{"vocab_size": 50257, "norm_eps": 1e-05, "train_tokens": 521500000}
MLP neurons of a small language model. Each row is named by its layer, matrix (up: input weights; down: output weights) and neuron, and shows model dimensions 128-383. Each number is 500 + 50 x the weight over its row's rms, rounded and kept within 0 to 999. Numbers have three digits each.
Before each neuron's rows, "fires before" lists the tokens most often just after its 100 highest values on Wikipedia text that the model never trained on.

fires before: " |", ".", " ", "1"
L4.up27:473541573503498560462510547491476485532531527524532453480502464490535543497422546400497530510505466445487449502551507435550533489445605389508579428562448547550462470507508462481541481515504507490442417452487568435512425537452455523501532513490490453571506535506455535430693377479524575464464451528425590532418440458525540503458536525507466454574450505495559602499460489472546520591488570580627494501524491460513517418519415531489497474465527477536533396544505497548511494573491585460482506573560505541480474470545553511601469544578469466497504459549463484532500440411440612490550476452535472501515537548637429539549595539374528486524438512452424480540525522523457492396503503558538495508577587515439508456551540534508487556522404532439481472477438498483546591504590455
L4.down27:568454476465466530462565513520561497414583489559446483562472421540578457508467567478412470471508534527484430430545579495610558498560437569413480501441503547460537428486629540579468477528471482498498544536520433520536595455586444485529449543519507548523457538441507536448429564544369477473550496485525531483514493580429449473541430517464478486498428472481489479480486402454428387457472596436446476509526485524531530530541533443513472574505434477420462495515469548522536514521475467450566470502415442471476460551483535476416445450510479559468500535378545489469504509523546409445459541479472523544526438507498508405363458465586540497505526566432494525421509439522642519531547516426514538494478506471453484476530560484448454514469523525487517435475402578479485423450473499

fires before: " "
L4.up242:661504494441447493505543468493514479458503550636551471563493581567445525507521489458549510537484538411413525572472453530497517482585419491512577511428526510555495439520517493414512448490481498482433517446468525511503535477523433519518398442508472451502450504531463470605510373474510476516490460559551438469425487543617487540438453417458452413483532490569405464508449477455506538575516518434535389449498521502474462427498510500470501487508481496608414510494512564534468492381428500576485440428457582536515423509465553617566539502556465524412570432571511557504538448494634446498535464535390465560540581523459397489500501412609560538538392525481504430523486539525534464490470537465423440510520541443532496559538547431509567486546501488528584543516511463495556465433444529
L4.down242:424544524474545544531533451553500533481450446475487560460492504526453544529436439500501530427468446455553548495461467488505559492488559440562466606531507518610466471474452529561582471482499525574513508407440461469423442464518460490492467445500456559491487503461519451497515489442495525545548479525503517447440479455546406397470502446577461435506512621586547499447510429463520477510577478553459481432444552547486548494488519462560568518380587476449570539463538481443494464472458517453506590446613574505506549511507422553492510494598475464520479499479547479549442482517643553498441499420500399477438518406512538431546494485500630424425573565438461559566444516510348545496469477507501503475442519516414546592471453503536488527528486543469571450537574572476380411442483519

fires before: ".", " |", " ", ")\n", ",", " -"
L4.up185:674530472433482440594484475470515488423407569465487488494462431552515505513524481453527520476548482463458570546503438520513597559463559500464502543416459476531471529448462474535501518506506491486484500407499455531564474455443506527567506494441593414466492461479518534482435403515547483539493439454363607536378520525549508560401425484510530535513449532505526501561400536513475511478440542449458503503444534542449479485438456454520480494522522521549512515561461435538491571455553592525490389567486411505508429485492515531511576531383579508424517450543580571492466538483519473531465547483549495602517501406509438474546601406515398583391573423486487432473398463509504414486479445553565546461617620475502565531490476503468565616517621468548521393505526470622482479435513437
L4.down185:510490552513475486462538586494447462493505466523577523489456576520421506439439454495476474580521483533505420516436551552421482447533503421539532514475502576510480510513503439507559546463483567464523500464492479451467420482400509502482513508558420524545461575533543536593539521441473530481584542568501455466538471452565499485431598438545504527519549540493537503525590521566529573499574510470523495452489415486492499464501444521493480531410568495543384456555503423510509498533443462523487608505519533483507510506520500516543492437515423419476446554421359470442495487528473490429567499489557467464537501481580520536402509536471528473519479501431404527426511498528538554553525453447492458481499530536539459508491485485527470554533390460529669517541536634460539468539534492

fires before: " |", ";", ")", "–"
L4.up553:528563494520499532596505443464517463398473566487526451471384516558536454547502492502524497477521496523564520486549425472503483551357530535515533485470470519482625480566527521440504554586446503512364453443555474585396531584479453483530419473559569469412468475515534519541500365455464430525509395470509455464506472418532521491478434476512488428534489585489461527558493474446436516441399559472545648566424505592474479540400576552558544524578532591541600495535437408473485521467477495496545564491512542482553455551548426505468435535539556528593659483440476477485428508543475499406527498512474477444557546443599531435502566366428536544512462441541493384486555392452575442455544498534455450522580581503593538545482537590535516526518452404560508517485475566526497615396517535
L4.down553:475491488522475403503517450428483589424439532466534498469555449473526534430504477493505437494521497461447519518531502540373578472491528504494520545543472415405437561505389449446540481500486534423519536501552502512530416503471556462537573526555437431436495565630460487594503474424452560479465511472538475552471512584516479453440455545475527480388461479431691482461496688456531520569477501431498520403511470518578517446459562489506520555513467470581439554552502579507456570409509443498502434563498516397493484467488470493485493575492526433482516487534378442518532459560543524384575408494487532512503468360462440539491480384491509503542464494442431478434458479394502558550523495406556488572505513464548496517540524544500465461534435486486600525460489480490486450429665521

fires before: " |", ",", "\n", " (", "–"
L4.up795:512442483494528565496608508519478481393611486580494408540548569440513582474462576584539440578534527487513482577504425542550423529476573544528567565475492536443633488482462505412503499572447502519466527431493497457426552513521529417463513435513558504541441467473453472567558381456450416498463414513439471407479475492532508465449506507442502464558514581533440493583544493469592494529518529469473546560428521532534476536478602531440514476514580569479500531515538461426531499405466557505542496508447488606468432531511518470476472521556483505470543425503475506531538512466599475469528526507548471542540508491551506515446500477460602517569479513513503494522479530486476513446507469423440494561598590500533470503461541506539461545469445466482577459542508537509501503496485534
L4.down795:554438430457570466519503523435431556582452553491470574405522434558489525569519529502527503498550496568482485501621496487447442508514565477547531586608556457447485569512489518429537497524477501445446528440604449479552451427473475505572510534501534453465521481483650484517438484404555424556598496447461462446496507466519466500519543481457544442473488601522488558551501457531488494460511484565494509434535461562496472453516483466513466523573446669523542518514530479507451412509557585392427609445392467493505588474504462417427432488562491537491474459452541486518538547447563418465483472515453477484474405471486573471524495476522528521519452518413553525441434481424476530469494487475565488579494630469458544517455561520399435570498536461394611483540522426411422611460542469

fires before: " |", " ", " (", " Apps", " Team"
L4.up676:543548565514523598560487504532505554536475462500496459459557460554474506445509476470550550455539563477550506456555511457508528555445568453467503565368495616533480582432501485494488485473546532548494470509496444526487543492458531529567474526519578461410513462478491457456483432502547413608465499479384566548427545537519508544467536501520487552565538491447478497501461523539525458436490518522392575598550382478506468430538470500500485486429514514517480481426503401490469559548501439400481354525502551523491457526516510536499511531458568513559441409511494563478484566533456503436513540455462515509465497469544458573508539487436502546345537530444486513572546504562580525416540446531534541512558561469504489564501393447508508530485549491543551485561521489541577681414464422
L4.down676:487474473471553521505584485406432531483490469474605566431489520510513473491466547477472495567516473510469488539510482463489379468509604496491593497513488584525530484499547502439514473482478582425412567464476535541504609510517461475522473558518458431492383451481472632547477532502442597467541554512571478521511400451520422442550508411565475525528495496375540471521539480391539516531557393400512508568484468545484419451435504579487547663516512561553481445571490541446505487483497489531521536483568382517462444495576544465453496483409487517402499539447476526510593567539493519545532491509528536463359457509460531506493491454552452548594533449514507527438433541512536600458524508498560494465534592448540482557517560507485477502559434494528539565467489521431497439483538457

fires before: " |", " |\n", "–", " ", ".", "|"
L4.up454:527514435479501587568443495488543527532506508401562523456436629463545429503570466513429533574490582453530543507600496573507427568575477412475439541486570565449496400494467505563488518547497507459456490444447539511522552593580524480518400468468581548435522545506511508510475447496544438540468446512510570476524497546509507527517534515510517548523442522463403438592558503427439674445473499595554425558397497554507416522474457455520495507531469552511497469543520445472555506460461433471502547526484499546559459528547433469459481516489522494463505507514544619483540513594560453556435458446511489481429535414480499434509523418493531523452597403552486518543513514434484489386467458497515519436556481455492481485544480528437450564457457430542508464605441436430553561467466499
L4.down454:522502549429472510481527485512470540603519514473510426572530383535518517506486497579545479450461554454525622541580505525508494473582446518594401591467510644467485520432469423479539500492492541425569437471565378506520484442543527433527530508566491412516591468476439609516500520510447485466518453480438491380511493486464452537589456589415486448550452484564539455470442519591487467505507504533532521443539490468554471465507495451399585534467448468480531580447565479547642539530497479473479391533478460437551447538528479493449450489505479500537451498558545437450569424521523544453509498549419498414605442386525554533441486376558511471543473459500521592444538465450494551517478544487519466552491478521509462559532476489471427566442472513546632459539487532517542440441481464

fires before: ",", " and", ".\n\n", ".", " of"
L4.up548:541439548552420536547450432527584533487471444432491467478546478559528526484346564495568538432439457448505561526503510464545542468433451417430557524487586581555496386442519532466437414539573524521542467577437528538516469520549537513496512471515495491501382338563479450562547536472500492488520455531511561543543566424525519441524406495576495557592494455458510470490563385524601515475429526351529506587507514536516399568447570453565561533488571472599562483557496432501544535463525504537435509433510445549552500566482577498526491513444515467493482525536555431487459532473474463535494558516565513476436552479540394485502556510466475465441455470534442470522525568449522402412467484527485445458457499518637516518535445502512522543604537518488506501531539437480551510407569479
L4.down548:443559481524615541475449451544547494464531477467546538529453475551488464464439552423444576411544480528548472519535531593506429498531515541627379527570496484575575566502516491503490507536489452598504504521531514472416506475422632493479514591614449502444629535521533531382396577526480483492458459539466452512517572506548548500521493459529513549465444491586417476542500604494485502454514456577561529476491489459504461494563415451436604479507509500481463581460562496541487377504516558500338526541501503484452490500405449503433481524584511463542509465514490464513566491443473532481562537456476495461536480499447459464519498527488501525504550437436494470455436453509446536410467505548420618520509496509409450429474606539516444554482469463479556655464600471506566538558528450

fires before: " |", " (", " |\n", ")\n"
L4.up1279:565498493541489495526489506505438490493439484573466479487475497453507464478419521488542448533552467503488500456511413492528485532365513514400526395483441508490578447545475521423426593480491510487483484449573581503377494433470477510552483499516457463359331493512462564500564471482425499486483487530456597519465516469447468524514518525522569517507529525477549499596413510508422513447452552429468569582511414524457512459486454450551495517487538555486470576571465427455589490478479642597488399479482448544495457504527524550511446579526548494555457403453531560464555512487520442436466490501530457569443509505479470527474509468441551498523502480550532474498511459429569511492484569540538483492502531522582519509492443518520518502535493466521541531485395577515542555491541421
L4.down1279:552520613588578459489465538534551557481427507450517508479441504480475480511523506394418460463490471532484529533590479483498482574605467448452485514444552571513449444469478593527414493506503505483508568634412470448559512422549557473448503469499563455476500604458504472569535538509498449487529556490467503420489487495492484469470468467478515522539479482495364534514493588508656609491487536540565476443493533508466420489484521546532485624387453511465464524517444514614474573503485457589572516511499407486539544523521563426521589493461461459443439563551354491494370503516505524619480487457535468560550494511536592464487415492597508498454510474435527457509498556500420414581494487440481561534493500526399494490438538417517443494499508567459556471409515486547485503480539477

fires before: " |", ":", "==\n", "==\n\n", "===\n", " of"
L4.up253:593413471524546488593500437492454578514500448466515480528453473462490523491454552491506512429567505471519479558497473438459471475405472492549469556534472599455512396503434472537515490513608586623457482507535423565482504378563543524536465501553532462464494532550432582489567474522508467489496382497420520502414526414480442547456574553508496438533474417582496572526446494485554519487473439519528541562501495509460497463434498559502522542460449553458395478637475457447531563490525528565533468483551534570551438505526509539420502533588452473525457362585557540534621522525487551518458548533442491556500476409457460506450506452355392499443488498515449511473375504562502449410442494547565520508497478486546491509503508565484460602542565432467509505522502510534533584512551397
L4.down253:484454447544530514430585471472505419511622533473458554513522533458489421530536503421477490631547429572494452544442593477507481588559568417571509506554549623541523460608448521505566511533492530470546522460415439623480503485530494499515485440487542451507353551529380496591466538486476514466497570463537531416486547565490467469523514477461520464495451499490563521508472509497510396499440489487539431570499511519512568472484544494488557583435492490537538524472455506540536565457486528620515412471423413530528509520519560516489483569453510477409571506517374501459438478479497531422475524470456535507543540516503527480408440571568496460385392486539566466558462423534511469551575538520416562490564500565445492402517496594485476484551479481496534527521441444533529474525497497

fires before: ")", "),", ").", "–", ")===\n", "-"
L4.up476:513459507520483516630557439453561479482504490503570385432466489504575484471434518607588515498543542497535529528583485533548515537470489487461462630388441425506590452525426560387579470513514506422476560474541407506389494576507541424548495429437519521453524495513526506510498489494503479483500475536471468502524403430547481533509494467437487400504493549468568508483505545433476441466477468487410606515450468511478462515491601529573572573497558492435613518538496449467567657491511462401548471535483488502532440458539511539557533452491524449471513459481515539435473483473504489474456395471384460490448503436547575471482513419451446551495426514470491513389532499553526544459532483415538432519546530509563489479592500529535482476497535403515506513489453519591499523457507510
L4.down476:373453445535511504446523486519418446461448531582462564549534474520528556515499480484470475535457572521471406442458582552506603539517647474550491617458506443457559442539553455535466442562517471495467476463523572501526470459405509587560510493445453459497497535525589535559488483491495463475500514534518565586520519488575495539519601486516489516468376471516455527478557508510609611444477572504495540418480574471463529468493425483509497541456400564403464503451551539456470458441546497507527480558488414447538505576408484502518513507505462469521615558554465546446451510504555411521455510523610505502574447549464495492592411480389573594463549477513538517568537497509454564443504485433447538532492578548510539436474706550526604412484511500524555550433526473481499511555496502

fires before: " |", " a", " his", "–"
L4.up1241:609520428516488475481527460373408498474540461525567459525463523480450445528446554530537542559595452490532531561456445447557479457493498498555510546472484502483505545539478563471496492561506477474465509513501464526473543554500526437500521518534480541458497488405583523514513453479520510533508437527470483610532537441531475585435586505544500441431555494577543509470532484474598454450543532550560501465452407558525536491572515456530528502577504492582501517568392398479551480543442474487546507483534559544506440587437539511513577633522497471551552532501513517532462487517474463419518409459432516641531540491481443519464522465604567538476536445502509553478503498436607425507486528381540485532470571435463531515465515550527461516478569483567553466486520491535580594487498588
L4.down1241:470573552436562530485478501541507457544530546456490515474500457532457484473591496644487583424527538456513486479503481476465533473503507479545529546467463517509604500523558443480554494508509455654473387420643546469464492529525512436482532535554495452533581450456510494529514517524602459488511454576469520531438432434530548495441541465466562437499565487551548533427444523465549535541527510480521393575530412458373498455558572510481531522401486555485464461458477392479557510532466539493556532431510478496565549477562500513495508584511470472510480473416520556489500513563443532517517465522455507507476516490467576510484560566496462518487522474474509493541486538581507473480400513442481539546511519462468589507456550524502474445464484507512533527567540485495559565564494466

fires before: " |", "==\n"
L4.up92:504450557530404562465491560535333561504486515493498527485475493522437494482449557510605537479489490467429546507500452437487441390387480391379529582500537569606523456559455511529433547503593475654486509519499454549463495531487510526501551521516562418546424468463543530452494432501534480453527413461447611428463438478398509551562559490450479513506563475516506564503469366473535476479453420482549550517510470510574436479435533457514500499526470533386448507577482501360507542529463540597589515457515443568524447542495568465501514615492490513463488446500485560527616611517479498479523457574508488589528533489514488485494519493486437494480577493452523490527431527514459537458535429548527515461474493539487463466447514617525536567501577441381497517549527408615523627474550477
L4.down92:481376538404529418542540479548438452514557522473500578515499557503448457525478484470455449511529538544468429495462504475493513519447523457479536507451532514556522442532571495481501436446461495436511517452498498487464414485524530487561474490491474422453420549523446525487472521547441509592454574466517518521542518516430501542491391519442520498489523393520521558431517478548433502537456566521413438544493556576554602473494531539535550575422478462590489530457522515588539489502517481610470545492520436445463504516503512594549480578451565521508566601468382460454520462529481509419550466437393480410458532477507522489467448522523488514464376456360559496531540581480510543499509502491549604414516513455441524505548473444570461322495537398568607457401494485423534527536615424

fires before: " |", ";", "\n", ".", " |\n", ".\n\n"
L4.up78:541478528523507557529559505492440552456546532631460422460569617507452488466454484531453548459625524498518460493524433514410469629464574501520549514494478502395579472477494521451559519457466575502440539481532507538412573586430498486532425407490485541467434546508489408466539465397599448617492440554497488517511469380545518539552465548489442500577436586518477535550509407413482482457485546453495520527411509511443400578488524510508481584570600574517463455545494417456536511462492524406585463575462511538511458413498538550424499533578512551548525440556472529539503401500581498465435506437511503428518497398553486432508658498456505595488540470538521507449486541509477527457506477504517456503468491474612475577475549576600492562501443381444490433537514501466500488479519434
L4.down78:476552469576539531449390640522506569546559502469509553454465440506511536506515496423610409358538545463523625538477446546439486451496427474501426489574505538506447527457427493459520511541530434499482445430490459448502538482534604479497494591493555320476497502461570621464515535501436519484512463450530468460519592653499531413441471521542538552525515474516511509461594491568474468469444587418481615484470444468570562490467552528557521554443492491469560507524597505488597468473505521527540583462507506529568518471478512425420501542413519433526468474598471514437444501463566484485476480515398506476428458480516526537515444461613567464536423461553482436490547501469500450506472506476490455543461525502488495369451436469461544487493580499491609536396501435495507588473531520

fires before: " |", ";", " |\n", "."
L4.up647:517507506550538460462475528546490476542509526497551441536498406392454416517571486500458400531494481457521469451486423528492433459503572537501523548486460497504611575546520531488547554542620481478488412390562443452430541519521536430531522495576555554523501504453467507467593419546471493539504519503492537580432518511495506539491448458475498592524577529571508530475508411541513519456496573618514524407580429488484546439551601536513527504521504581489481494466490416544559424429489505481454532520456473459495440561566523524496454571520465437582551515422518596451569536536360503585499510575576476567489555533488493466489503473491577490482551433520521494466564475525495501535526497555551464561465537479552523398472396458571458546410428519531613441559467489407569551486503517
L4.down647:458594525592384462496451565564487466511493518504462464520542482623468493465399468552576683522470443529489401490514476391455499449490525446540523569414519553566463426504537463462444493489463487505585516529542529467503468411459526590497533600431539563482505516384448463545487533615528479542515553518494461504483491435465530484489490574524510478529590568513569490520571438520572458457543502496507418483480407463641527472583501393514387544513540486548450497474523500553586590539494439551494540397491577476503566466488570492483444627465581554481582576482457497529472559454569591555493517503523535557490515449521529474516542516467555464457536517507482489570468468423489507528449537552508592493560592585454487483523470515500561490566492556483509551455563434421482559499508539